config = dict(
    n_head=10,
    n_kv_head=5,
    d_mlp=2560,
    norm_eps=1e-05,
    positions='rope',
    qk_norm=True,
    init_std_up=0.0192,
    init_std_down=0.0,
    warmup_steps=132,
    train_tokens=900600000,
)
MLP neurons of a small language model. Each row is named by its layer, matrix (up: input weights) and neuron, and shows model dimensions 480-607. Each number is 128 + 24 x the weight over its row's rms, rounded and kept within 0 to 255. Numbers have three digits each.
Before each neuron's rows, "fires on" lists the tokens most often at its 100 highest values on Wikipedia text that the model never trained on.

fires on: " Har", " pro", " prop", "op", " Cho", " ca"
L6.up1343:150111091134141121157144116085104108120117141070048125133135124131120142112076132146091116120128136137071126113119112176167142142154140116106158134090166102130123124139123108171133116145132083109132143152136109110149136124156094109140137146152117155148118101158131124111118105116127104133158144205119116141141152103165125100117142102122074124085144102119117111150087197140097109163138

fires on: " Tom", " opp", " dis", " rep", "At", " dr"
L6.up2238:104106112140150111103153091121177157125094104138091095120135141117106115130136121162143166137174130129134171127157120096146103138121125144125118148108133130123096102143120150160137114103120110165107115113122160123167169130148121138149089130176118139062112130105171124157119164135142141162190175133158177095122101176134108112127155103088127140121127132118106143185094136153131112083113

fires on: " Har", " pro", " ca", " ad", " prop", " prec"
L6.up493:096135144168133121085159162119162119179144156125139121139154159148135165092098137183157085140122132127152135126152097123145087152131136137125171154116171109098118180157151133093087132090142157154175116085090115132164130115153100126146112158101141126124119134157115118113084148154133102130132128142137125139125131115165147126132132110136154129081095161120130135132130132112180118091117

fires on: " Tom", " acqu", " cap", " opp", " bu", "Des"
L6.up84:137118104122157083117120157152113105129103170121093133134145123109130119121126150079154160121122124111109182131072103107155143114096097126133135130102162134157098134149136132126099126126118092128137108121155100102137117190132190137149106113131127122183110180140099146100095164155141152138173130061130157116133074111087098140142179170128116115130140135074114127116151073129148151128140

fires on: ":", " and", "s", ","
L6.up1273:133148100135140116139146107114101122092075139100127118112131102160148117136162123107182110113130155131086143136144113165131114155132140127133121142124191116121131141136153175169121137142125078131154120147151146118164138141160133138131170088155130115142109147141134170133107133099128167129116140106111129132105139139168117121163147113157120140138153128129154139089137099110148093095113

fires on: " pro", " repe", " prec", " Har", " prop", " Box"
L6.up130:165079108128138156132129156120130148096094112121101095137138124156105124111132110138111145084041147121132119170094086150142113113122138118106164140130133134101158094161114107119098095161164142089129118122110138111125133140147104109130092127127185110103106107140119143115110125153139126135145137151099154069110134120096129136168137129118158158144123102153176153124157157150125119139123

fires on: "s", "se", ":", ";", "ed"
L6.up113:129149139110162122107089124149182140153118175100111132128085114109135155158096112177149159161102105125113159163140183134168134131125162125104181106105134115123086130139082143194128152117115100141105139188098155126173111132104135153136107184103129166123185135162102119131110104110139072145132139140172116095110079130104116151156124124094134144129135156110098107162090129170098146156163

fires on: " pro", " Har", " ad", " prec", " ca"
L6.up768:115091114112142117089155130115109123129106147111101124092148136121145115125083129147139104154133130138129127130153113067087141119127118132120152085128149148141127129108132122156142119142095131110101145154119143102118122111134117150110098131125119068129119128125119098126109136118124178127166164136136106092135107139114156121179090144124112121113094125117127126146102121098137149124110

fires on: " pro", " ad", " repe", " prec", " ca", " Har"
L6.up2403:111127131124156141119101123168171164128088115127136110122141091116134119131115123114128127126145146118117154159132118088133111126113110134162131102114130175099147122094098128158175138108121124116108156137140128116154085121139145142110105129131160126170110142117075109144143119117199074138138117079117117157115120116112124123146104107133201120105124133153121111166120159132093111100109

fires on: " Tom", " opp", " dis", " acqu", " br"
L6.up2188:094111104118125117122127106168078131109171135151108094125138102128156099131095129103129142115133097113118186185127126105131111164098074142159133189143137143135107103158151117085128140104140122102110147107156178135144134132167146111125120163102100130150117126122176078086175118138161125150133085111112140158096110148135126154138154119160086124141142120092168133133153110115124113134130

fires on: ":", "s", " and", ",", " of"
L6.up571:115132092136135132112135099160140131123137096164108129105129133102132127127117142131132112151080148174105151146134143126145136130141127152128118151113153133127121154148072138137138106094123137121079088160145125114111130150109148129100146121106156104085132096118126111144142128089104117134129081116162109126143076117135165122162118123125170145101131116119108111136107158092133118122143

fires on: " Har", " pro", " ca", " ad", " prec", " prop"
L6.up340:147158118093179134100153115136145112104110093128165126104130105145114113147100133097109144131151175126132079114142131110113133092120076135129158167141174122127111139158134139147135111129130107119091121119144102154113148124121107101113111129124137161131168132104112123112182087129130102122145115119154135131124144124092193143105147093134074130099121136149114183098139161159115112133167

fires on: " Har", " pro", " prec", " ca", " ad"
L6.up2460:151121107146170143086152123110143132098112102098099111164138087161115141144148146100159120115116160139130152150143081109168150136154122132110138158094132118133092138165096156117134135104081122149152141106090127118120120156132131081143089123119087126115108147147192148117080127140134135136155151130111146125113100134125131119172185107083159110108122121104095119163112149102098176139114

fires on: "–", " Team", " (", "se", "na"
L6.up1789:159138141155109120149164097126118121138075096106140137063085138126116117131137099112142128139092125155163126132113153168107118144114148081114141132153130097143142165110138138099140119155118129151148078115129173154158150148102101132097195101143121153131111116145117148148105147132116132165170111104156175112139119132119159118124153167126132108130142117162160129137115099128166147127109

fires on: " Har", " pro", " ca", " ad", " pres", " prec"
L6.up860:159087088116111131098105141117156137167138183116140100089143114091148134100084147146122115118100108111100157126130096146118135122123101129124092152098134154124147113112155106155165125142112145106097163167091154125134128098157169163138153071103152117141120140101062087077174147137146138146141070159128141157130144116138126136131125126123160127132106110104122130116128103143086088076118

fires on: " ad", " pro", " repe", " prec", " ca", " Har"
L6.up1880:112173123139091112173130202156149146127098139170088149122048121128097111152172140172102097152123079126127154137138131108163132122121095089129119121138191125151164125126116115161125137185092105115123150110098116089125162124143161131138130190122157105089128114149083130118140118110139206143133094108154116147112123158133152136154135165156139149108137128144067156133132138106128132086107

fires on: " Har", " pro", " ca", " ad", " prec"
L6.up2091:153127123124103145099135114127160101127115174084119140100146085123165140113134153135123103179146186114088125094126133113168138135110125130092180110163150162134109113120133141140152120163109140119142149144134139100101156094111172141135124131129113167154159082083084103134150117129137153124145143140145139128136111091152155104184148159129113140096112132125108089150117110086175099127140

fires on: " pro", " ca", " prec", " repe", " Har", " ad"
L6.up2241:163142122158092123131140114109135108134188123107094087136155118130129144120149110096111128112131134107140115138139140130163130112115148140152095147115135118106143098116083107125147145143094140136128108111171145132105140095099133131131118100083147078113114130131124166089173119124131136128118122132118117139130132137174118115123187118159166152122129119129054149103087137152110136177121

fires on: " Tom", " acqu", " cap", " conf", "Des", " bu"
L6.up1212:115118132129090126144122118115128104086084140141109119147132094107096138092148123080137111148156142137104146176059102112102099119106111164140134120154146126129132105180137138091084128144106157144164163097093169121111112125085184137122144064117101109122122159111100121098171149133125080143172122076107127138107130122088157157093137135172141111127107119136136123133109112122123142130130

fires on: " Har", " pro", " ad", " prec", " prem", " ca"
L6.up848:125090116155113162089139139151137137139118111071156098112174145090171143159142147128135121117152116173145131111132162120112118119122142105093159150100136128138130111145098144163108114120117158117098159173080117125107116108125154130150153085109114159145114102119104159105172156111143115136113151081111141125134132103120181156161105143127126133119143112108130149110130136117163143079115

fires on: " Mo", " ad", " ca", " Har", " pro", " Tri"
L6.up1381:094160106170125084168109140175079115147114147139123139123128134104118133128085137110096160105118144104145112156143113104160136134101105124137113111167147121111132097135126105122103142124135100152154092105120111158175120177157136096131150170114150147122123104118103125111102156131145067134096169148132176143123119095149123114175169170158068122108126115122154106139158126153094118115157

fires on: " Har", " ca", " ad", " pro", " prec", " prop"
L6.up1294:153153114177129167102183166136125148139120168093130109128142067134142148153147128145135137136152143149124135087155094164153143143107134132121138110203156144148116111163132100122121124166145143100145103136137119115126131102097160134142145109172146122120147132126112149102109097141127190126132133158163100121142152125152145115143127114139124144131127115134122129085184130105118157126150

fires on: " Har", " pro", " ca", " prec", " prop", " pres"
L6.up449:128119112166120137089173162134130141134124155143152149129113118096144187143051120155096097137099120091118105124121111116120097121148140133128131141179178137142143126108168122090114115130166157123129125089091111149121125121168156091109141107080157149145117108146103116130121155126109151137151104188140113161144122120152168112103134135096143125112129126107135121120135130127112112141154

fires on: " pro", " ad", " Har", " prec", " repe"
L6.up999:144100127153122101120123145132170145151145138144115142117174120112109132150062134137148139115174191130181132131154171081151142136139086142102117132112132096133133129152119136102114111116186133143152128096114126153154138132166158121144071123142181121120137127149091193127117140102118144122080120112146145161132118128135147128147151118165102121089103143125132109138107147126085136085128

fires on: " Har", " pro", " ca", " ad", " prec"
L6.up1912:107124146125138135124122096173131107096162129098114099067033145111115097175143135105097134121135148135099081114123138133153121128114118126135148146090133112157144118167113140174098115152097102135124107090144113106152175113111121110156116167111083144113157110112066075130188124115178131119146120106136106123131138151129195087118123151124145136119109134112138156072120144102107103129109

fires on: " Har", " ca", " pro", " prem", " prec"
L6.up2395:141094123124147137112170126119137116102089143130137119139127114138081133143130094170122124159173143104112150162083158133093112127133146108179107143170116147141147141147131144180140126084148072122092136120090138159147131094133139094080143132145133137118124136151101133140154102125102092090114186109121104132135144148085110140116141109132167139132129129149082126109132136150136115150136

fires on: " pro", " Har", " ca", " prec", " prop", " pres"
L6.up805:125098151123118143107123109128136052137113125131117115141164161108139127130114121180126150125109140112124179108106122163081114135123112112156126162109105157087147108126108100149108108165181151129145092149137127105145144112167127110109166079089133109084088134139154149089168115096129167136169112109087131134114133143112156086202122100161119124144132113100140160102126119105114074165142

fires on: " Tom", " acqu", " br", " opp", " stra", " bu"
L6.up207:180087099142079143153139090107088166106119128131110118103136143124115136123111123089159138114095121134138151105128156160132133124088132108104153127135092138136088144138141149127118133127118147145106153126129181151156124095100159137106131120160101118095141103106129156131161115127130148087144137149103135117106115128124156100189107113129118102141110148096122155118089095149146079054152

fires on: " Har", " pro", " ad", " prec", " ca"
L6.up611:171159134150147106133111094121146138095113128120119129125137159134157128156145110115131125140134137113149104106152123169160112116117169164130106114127141177109147084116125157049140140151123114104175087114121114131129153096167078115109109154085112147134128127117115125138169159119166107124121150146109146146124132105103084140102121169146122118118158124118155072141134107105086104161130

fires on: " Har", " ca", "op", " prop", " Great"
L6.up374:128144161157143093083088156126140102151113121129140141136096101135143152117145117082130136068117104089145115166104143131147145095109111136109152142108103126114189096129101099192115142090156118150139122092139081146153149110132158128121135142102162127108116117119085167158127129130099136168101092114116076151124131122134152134144200156142124091121146134127129116168134127156120088115134

fires on: "s", " and", " of", " -", ","
L6.up1251:100104138127088120134109156138129093090160136143123078119123104125123144093112112130142131170130123152148150154129120137156112151130134104161122175132171113174127130129134158106145127167155164108104124110166143118097161089118162110126107113157144155156116127121134087137145129078142141110129178137128144130135139147127155110132105128133139133124158137155175082126105154126138157108104

fires on: "s", ":", ";", "se", "."
L6.up1358:145140120113175131132138124098141122151156146124129172144119127105109158131129106094116144151110171123112115135113100144126140131144173139141083123085167167113138097151149123112146113121126055112176133121127166144108145173170126112136131079134133115136118136139158123104106113164100111129104130133079181087116155145142109095132116114131116116123127143126154174124148120144135130097128

fires on: " Tom", " acqu", " opp", " cap", " br", " bu"
L6.up1051:143150131128119102184132089086148136127172103128138114113146121117169156092084127153108117151099126079130139146092107147091175120083096122139130099103113151119132131132173121077159135135108113154128074106168193114155131093121164133109123203140141107173113128129180150094180128128149125148110128117151178103115142162135175123137144099155127131104161128149139105122186086099117126124123

fires on: " Har", " pro", " ad", " prec", " ca", " prop"
L6.up2085:155088120137122124130120152144151108076149113097094133125144104121116128104157133126139152165160126166107133124125173124104145137109117130098139143063143113132098159132082127147141128113103106105138085136148186154144128120083135141117143102109147098099114160102132142093122151138103179139118145127141128102130131088129062127107168114129116161137136116128132110129115123115115121123128

fires on: " Har", " pro", " ad", " ca", " prec"
L6.up2342:145095112127112122107120128142161115133134102129104115129120126131093137167108119136129105143182130156120131119131138187086130123144106108137117124117169137124121122118100151148118143114110160124124126157105133131159131101151126120126110101121152124129165155089120115132109126119123126166118156140144142130103180088092169088133145190127142122096149138108122127116075110155154108082101

fires on: " pro", " ad", " Har", " prec", " repe", " dis"
L6.up1759:110173119144089111139133142148114148131146127103141097159144141136087131120172143165155119129084137103113160147125138147125114104107186143130167149125095158087146117127150138114113108182116166168133157129149096164115147150137071091138107076134162145138133115135111123103142133152109084151092149069142111168117118141098101143124151144129127125152121121142179096148137094115085097155118

fires on: " pro", " ad", " prec", " ca", " repe", " Har"
L6.up2496:141102151132111157125119099110166143138116147108090133106124130114150131142137123100128105151144170117109146123138140134137151129175103163121158112103100142136072099127140124135141111135084179136146148125124137106107093144117149169144130144142115098154114137141108112104122116112137156109184159121144118119175120084113116104135079102155122104142114119138139155103098159106137162123118

fires on: " pro", " Har", " repe", " ad", " prec", " ca"
L6.up1031:147129144137138149118124173118092128094085138106136137100105137125157086127131121136155121056137154109112127141144122112143092107116144142099120146105150110141100203079149144137164100140131127070123152099141097121144141095119111110136076110106129143137117145132114129125118142148126143107157160088136096111156134070139057130109143143149145149152079149138105078140150103078104154138144

fires on: " Har", " ca", " pro", " prop"
L6.up2232:127100143117140113099161126131131147136105169095170140145153120165109115132138127125110104094140144102178111116136122122152125137129140131131147134106094113126155102141138110147105142107159127137132150123106105156136091119170168121141151146087104101103159109093048129115112086148113166109140099122160074138122156082153158115155167155161137141088114135111136082138155128181113120095153

fires on: " Har", " pro", " ad", " prem", " ca", " prec"
L6.up2121:105165126133118135136136098142086086149183152147142117133107125167101141127149129143111116125099110124093094119096150129114125149135095093135125153104094135132152148174135151066103119140135141136119142139137135144112104122139112173115189132086100162148142133155112131091127137096134139126153142071115131111129118143146145154137182127120111130120155107100217110127105107149119099095096

fires on: " pro", " ad", " repe", " ca", " prec", " Har"
L6.up1211:147107114109115105147156126146132143111122139151104145091115112119082130118114129095111111103123108130113131135091136146155091131128148121173146141116148092119107110126134110145153113165132174121113125184136091114128122115127127161149109132113170103112152150138140122119128109112132145150201117149145109148129144124170105146182180100129119141113137135109122128107127185154144089147086

fires on: " pro", " ad", " Har", " prec", " repe", " ca"
L6.up1859:143124139115148154124119138121115112140155098113098196115113171162111147173140116161149127173109136123141154137113159177108128144145144110113127109121154138111133164155066142110150131135124141115126129112132134109123128180132102147108143095134092150139131115115200154124106126131073163105160178076116122106136104148130092113127190145116085142136107153122179117115131130148132083176131

fires on: " Har", " pro", " ca", " prec", " ad"
L6.up1804:123161175155103107075122154122178123153106147143079146159117154119131129134123130129101113170138108144131100136165104081114138138166096138092141132133152146164150117133102141173155133148155133124176128131095191126138149113156118134137168112130115123112142125096123107099171141108117119132125155138143133096124112183128099162131156098100069145110131122122107130100132151159179147147136

fires on: " pro", " Har", " ad", " repe", " prec", " su"
L6.up5:172093126114104138066143098082117117104135085105129176108084126164128180164163139120116122132163130114141088109091169122113126167162167151125135136146097141108125102161079143145100148108170097159136113122165170119173075073115124091139127085153185180114137125123138127151139150141147133147082152095119146144120148162092161121134150132118149142150133143133115099124149093083101122136121

fires on: " Har", " pro", " ca", " prec", " prop"
L6.up1685:083104126119137126164126144169103090164109164164097141118099162089141138126125094130153134120145179155139166152123148109137137114115138151142110145166119156137127169125141133151148149157110142134107145097136151134136132121142178141134105163082179090143095133138101138152118089117121186127154141152109123105153118153114122103163095144141145143119119116143094137130111158071141179070144

fires on: ":", "s", "l"
L6.up2050:053133171128113114133108086166148140123136149100108118104112112173110115083091132144118142153116134162153135135107167151133118128113169135120108161161120174140121136129100121131142125107152169107098121132105143121139131153077158155127135123126144114106157148108095121138116145094148113112129147143127130111163094175113121130123138122153160136135142112145125165149135155162111133151143

fires on: ";", ".", "se", "s", "vel", ":"
L6.up1728:129121163104107120128143142107208091129170145155137160083105112093101141120148106130102155111163127113135083098084143091104121142126126096106121096108117109146135124163136114112120127166104126101119161127189126099146118125114141111145120135152122153074156124131085107148138138171131129143130133110171133114130125159093159144107115127173109113164105118126152089145151125167113101108134

fires on: ":", "s", " and"
L6.up2408:141120074104167116183149159095113100126148156135180112149108148093146145170094138084162129099136132122105114137111127138107122163107120115119129127127165110120119154118160161126131129179138149106141205130098156110117143096123167144115118124091147125138107162100140099108177153113116118127160113127139106120111150141127163102132063112110122112162144091185166153130145119115187111139156

fires on: "–", " Team", "ti", " (", "se"
L6.up56:122121104170117119181093081150129137182115184104128172093118151120151140090102140113118110097133116135202064116135108101139140129105119132077108149148152097147129144119094136125166124178135111124135113090137180115159102167137133096138118150078105158129126147143110126134125147092107092121164075117134117117127076116176076143143138166162131106153131138150136129131104145123109144120134

fires on: "s", ".", ":", "ir", "se", "ti"
L6.up654:112105078158088132155126140115125146107161094169113139132116156168117120113130134108086148096111106109138073074155084064126115110115104161087106140154128125145118135123145105139150144176111141151135073119109134135136105114169146091124180142107110109105129148161117099097120148107154083088122127149151167118139122132126145165121165113157127110131122129177147098123127133137141119097138

fires on: " pro", " Har", " ad", " repe", " ca", " prec"
L6.up640:198129132147126163142140139134109121186053165099107147099112116104186114134147135142102126137110149150141131122130131159151125130107107146127141116108124137123127091111133124142151124156149152088137131159103120120133107118102140110123132067092147154166156129120097137162093110197105157100164096114105095123155109085147117110141121145123105130125116144130154109116172141116120114136137

fires on: " Har", " pro", " ca", " ad", " prec"
L6.up2024:064167141140118141115140118135178170159109117086068146130077125139138147115130150149077126096116155132150134110129141104121153142153155136129147158091109140125141109150098135201160105094111150138154113108168085134160150126155131130143146105121127145122128142129048135135126102132155140123140143095114165133137121132125137110090178109112115105088104108098115086155188184143088106097125

fires on: " pro", " ad", " repe", " Har", " prec", " pres"
L6.up1614:124123133119136146125145128114189115152146125131131120113084127148116121143155136158113138143151122097131120131100119131123145146142139107131116127132127081114134093154118152141138123073169116166086087110122137139128158098170100132144103144086180113160115104152144153114133190127104127110114182153140182150123120160127123111098133108093134118098128123128150129162144119101087121117116

fires on: ";", ":", "se", "s", " be", "}"
L6.up438:110132103112095145170163116149113127137120127144158142140137130126099111156129140095153144146120137114102105111111132132116112125097128127138088154105195141140118131110168141132135143132140135110136095113151127114167131138123157127136122182144164129165150121127140067152178135168102133150092152171156115114127121130129156158173105105151155126108136080130165079111139129134138135124142

fires on: " pro", " Har", " ad", " ca", " prec"
L6.up1313:130111077119112127130128134128150155116191113126112122146115113133107106135123125167166125154123122102104136145111147140098140114131120137112160089109155121114126120127096122115141072154150105171088136155132111131124104134157092099119093147074170094077137117134130137123114127112166167124114136186119138102116136098123103085147122112125125148150116124112109081111139202122131124120148

fires on: " pro", " Har", " ad", " prec", " repe"
L6.up823:183070121103120115089112112108139126164119137169080166121169128098161165136130139104162121165111124109111111146104109079106119140114162144111121136088151091127143108181134146088158105108131118108164168097081137145121107110142123144113081117105117139155114103112118099142101128125085144146214092118102114127117123161100082089117087065131131116131100115133185117130156147084113087152147

fires on: " Tom", " dis", " br", " repe", " dr", " opp"
L6.up675:138113112133141133123136148120124151134143133116154114087116186103125129119097112174141155132135089128149138147128138164159152112126164096138179155118106160121135165117111143111142142102137156132126143121097154087119145113111140117126143074134120109103134154114168153108132116147104126128153084156129125113109123152102125106109127164110118159117130147129144104122117105122128093138118

fires on: " pro", " ad", " prec", " repe", " ca", " Har"
L6.up168:121100138139132115088100146101103118133143115131097086092116119128129129139086125149125139119046162128162111122121097117138127114114156185126132141148139146113153096135134120130147100127126093090154155086129106170134110149139113152132139163123167130082142142177083129120087111135128155121125096109093122123119094133116134164159122122133130107167123124105114134119139116113134148117135

fires on: " Har", " pro", " ca", " prop", " prec"
L6.up2197:092118113122115116074167139163145127091051110092092125146139134157137119107131140131084136132071116163107175093114132106186150161133156137158140135081145102158154117123108104132151112164152143123129116151118114099123152123168153166102094125136098084153121122109152114169099133118159140151137104126148111118132098055125161123168182097115119151132141157108113149116117167093129159123141

fires on: "s", ":", "|", ",", " of", " and"
L6.up2359:112111110134161123120124102125107117122120145080100133106108120139116145143097126143110137131075111114157120138105107114152124126133152160144166122143155165143096145127080122134148134107129144112130132136123178103126153130103189108106093133046095145103134129153165124116105135112169080124142102084136133148127086129141155190111156171098117144106165135119123082132190141118121094175126

fires on: " Har", " ca", " prec", " ad"
L6.up1117:129164102088091154159139137131105100107126156135105182150098123160138121082160129131043124089119130132142109105095155123091117127145137123156118117137138111123141127166136137130109102172125149114138167173135094150128116122185159119134111129141116180124144139119135136135145089119145182123090164123145128170118182124129103119119132142167154098127125169121141121123156122194091119122142

fires on: " Tom", " acqu", " opp", " bu", " dis", " br"
L6.up806:118136139123138139113083156187113125074133138139105104198126143113173120134140142096149137140130136133097145168084145113114107131120104142172098151103126175114138126161155168095119129123096129115090124134130102115125119123165131108105131115097095135103120119093135090111178106126143111121172139143126141131117115099094119132129129098126094137111083119161147117143118148151111103102139

fires on: " Tom", " dis", " opp", " br", " acqu", " repe"
L6.up1826:139132103154138125104122121134131173105119108134124148129139148083114110138153133147108110093165138136131127110115125105094103142160122153127131114099118138122121112083123159106112114118134102137087101134129171108147152117158177109131119122087152162114104105081122104137113068147113121106160118112193108080155136134088127168132167142124168120109115105154105060148121130118168117128149

fires on: " pro", " Har", " repe", " pres", " prec", " su"
L6.up2530:079106144167131111141127151095181144136052144133073157069144131141146112157122123121074131183145107124095150083116098122114120135151174151196137133115094092111141142154130128151137117089134172127158140136104148115128126139147187129107168069125162163161120160115139146106083124116140109124141108112103115116112138130112129136097156116145179130150141138117136144152135184086145115127147

fires on: " dis", " [", " Tom", " Ed", " bu"
L6.up2300:129122130126144112090144155108121096133128114073113100127174114130137136072117139115116138113126087125162196125124126143116126122129097123110144165097186140143122150131138106104111127128116109077138147133114112144102107134138142114154129126128140099172094164094154165134138110144124096165106148089108143148135136135150164140186184149118131100131149118120116108144146098136158113120152

fires on: " Har", " ca", " pro", " prop", " ad"
L6.up1209:074119139125182143145150096137114117164157114114089094126127115118155133131157136117106129143132153143126091117140179139081139135145124114138143143100167156130130117131085103144121126146107112135122133127149149123093102093144085150125130146084124131131139104116034152157112146144098124136094116160117155100127114120198156117124183098158115140131139121163074126108101151093106150139141

fires on: "–", "se", " 8", "s", " ("
L6.up46:120127145121071145154109117127142133107164109116135174126134135123164161125102107094119130161114124144099124109096133125079096134140088119129123109150137147160157106129142151117095132131131122085113133133135119123133104144122136108081106088145114136146141119091140080164154120145163112125118079110098129102122160178113106139154120109097126125143127111137138120147102095136110151120149

fires on: " pro", " ca", " Har", " ad", " prec"
L6.up588:118110134131118121096137110125141167138152163155114097165156138098155103141110140136133135144154145115114057116109093102124126140134144132127103118104113076114156117115129131142141107109158096174147111071129176146131118083108109143133114148102147132129139126144145133103150144112133114118140181174131106130147111186143108125135104098116097148099126120101161124129158190101121121137146

fires on: " pro", " ad", " Har", " repe", " su", " prec"
L6.up1345:139126175113150122109130095098152145153152145173090135166131131126122102117138139161138127158110121088126153163127141141064118116110127101123131127158125110125124147125168132167150148134124103107123092133153105152130118094159144143136119170121167122159101157133127110162106148101128094111127117134129142137143158127120120121185127137102176162122107132159087106141161103126134105134133

fires on: " ca", " Har", " ad", " pro", " prec"
L6.up2471:122102128126129112095106136130158142082081184090128152079107151144087104134130110110136130128145133101124162101129151136120140114103099114121146130115124140138086143132131120143159157142141138121147097115158103146140110143095165147128131105110145132138092181164131169138173131151097082142134153132113130094112078132123105143141117156152126136122144123137174096129101115114118142128148

fires on: ";", "/", ".", ":"
L6.up1422:168142106104119136127117155124146175130152162118133124135174099104166112105111115093124119135113136169103135086202101138105144130145142134103079139150137143101145146101184132086151136170104115068098113109132056132124119133105132106136141139148161108187145113119082089125209081162118146117111110124135104141114141115129165125125110104119117095122134115149183082133141128166180113096143

fires on: " Har", " ca", " ad", " pro", " prec"
L6.up906:129132096129117103158168175132110103112154127094122111119053129126096120173126132139095138097192151137134128089124150198095122098138108098161131140119183107135179139112090084129102099137139118134134118142152092114142127135159140082134135113103131131104139083103135104128101114127157131140134160158139146159113109129142113114082154148133123152087118129152153129071160115192079130179140

fires on: " Har", " pro", " repe", " ca", " prec", " ad"
L6.up1846:138091138137070119127112100168111149075119167070109130137135135164110128116129128164119134140115170096140116120130153153148096103137119135098136100120115141114085151118116136068167107144105163143123139138166121149118132126133096113115125085095124128110125136139103148121168117134150108090105119108132109139124156106112083095118156157146140130142134140148125079160108093088093120149163

fires on: " pro", " Har", " ca", " ad", " prec"
L6.up184:158140170118168135121124116134148132140169170167110075167162135124138116128138124113163134145177129108137127123166114121136149115126101175105113118078117134129121140151088098128148139120140131149168098128144135141120142133102128143132145098139120129116142114119140124122136187153116152113141156102145129076131146123132062139182167112126129140086136136136126089112118163107101130161141

fires on: " pro", " Har", " ca", " ad", " pres", " prec"
L6.up1738:179131138129171153129125178053141133162183122147111141105110111110151116140152136151085125133135133180124103144100140140123134128103130125107139086139132164139151119137121123121151145192167095128104094146132131126119092121180149132105157189108114121145133143118141083171074143164104139140096093157147114121135142106146122099159076130124133158125112094105124143141125123102135130120136

fires on: " pro", " su", " ad", " repe", " prec", " opp"
L6.up2264:131151111125101118096153122138108196121154106130111118122112128094121120105128131149119148106125114142137126124149102149107144089135132120092099110141153159131107118117150135143113138147080122141110123159122076115129147110135143091154139150115147154130121125151107086126142144159123148150140100135146142075126158090107098139118089175130146131086132100133128127164089130103115121139130

fires on: " pro", " Har", " ad", " prec", " ca", " pres"
L6.up652:155110134132160116149131156131148107156172126150141117133112152110194124112071140152121087143123138127128127147136163139134115144080083113100086145149095142130140136138149161149082143130137100117130125123097163128164099118164153135140124179136151130137118115113136119109181146109146172108184121188116152162137148135132095137158122125128121113149117125124153140124096118123129129158116

fires on: " Tom", " su", " repe", " br", " dis", " opp"
L6.up1523:161087152144132134131112149188096120143139121149148106125127127128127103094170113142148121158149165106129159121083155136100105136080135116147162105095084138098177123113134145117098116134128114156085146157133129140129103123131127155141134124143177152094140071130103097180117113138099122136111133121147137121135102135092115106138156138160154108079137114099124114134134128130126141137131

fires on: " Har", " ad", " prec", " ca", "oc"
L6.up1562:072139143146100128138132230139184092182130118135113142109099129128145125108147127139104140089129137131129143158145132139118129131144165136104140100167107116152153119103090146140112149178166146114136138131147153168132165100121095121095119160146115141117116152145067154112146136148092167125144136105088140128128076060142123127113130138125114120147128102119109116148084144139149087072160

fires on: " Tom", " opp", " dis", " repe", " bu", " rep"
L6.up34:133127123114149124123118113086150117140117131116114130105150160150210107089115107068130142160117113127137125166123150138150161148140103124156172136107122157122150141111168091119128119111140097115178089072141144134119178103097128106150097137163069114123121118111140107131152105125131114143142115143139156104116112115121157106199120121150142158123090120074122138155144117082144127154145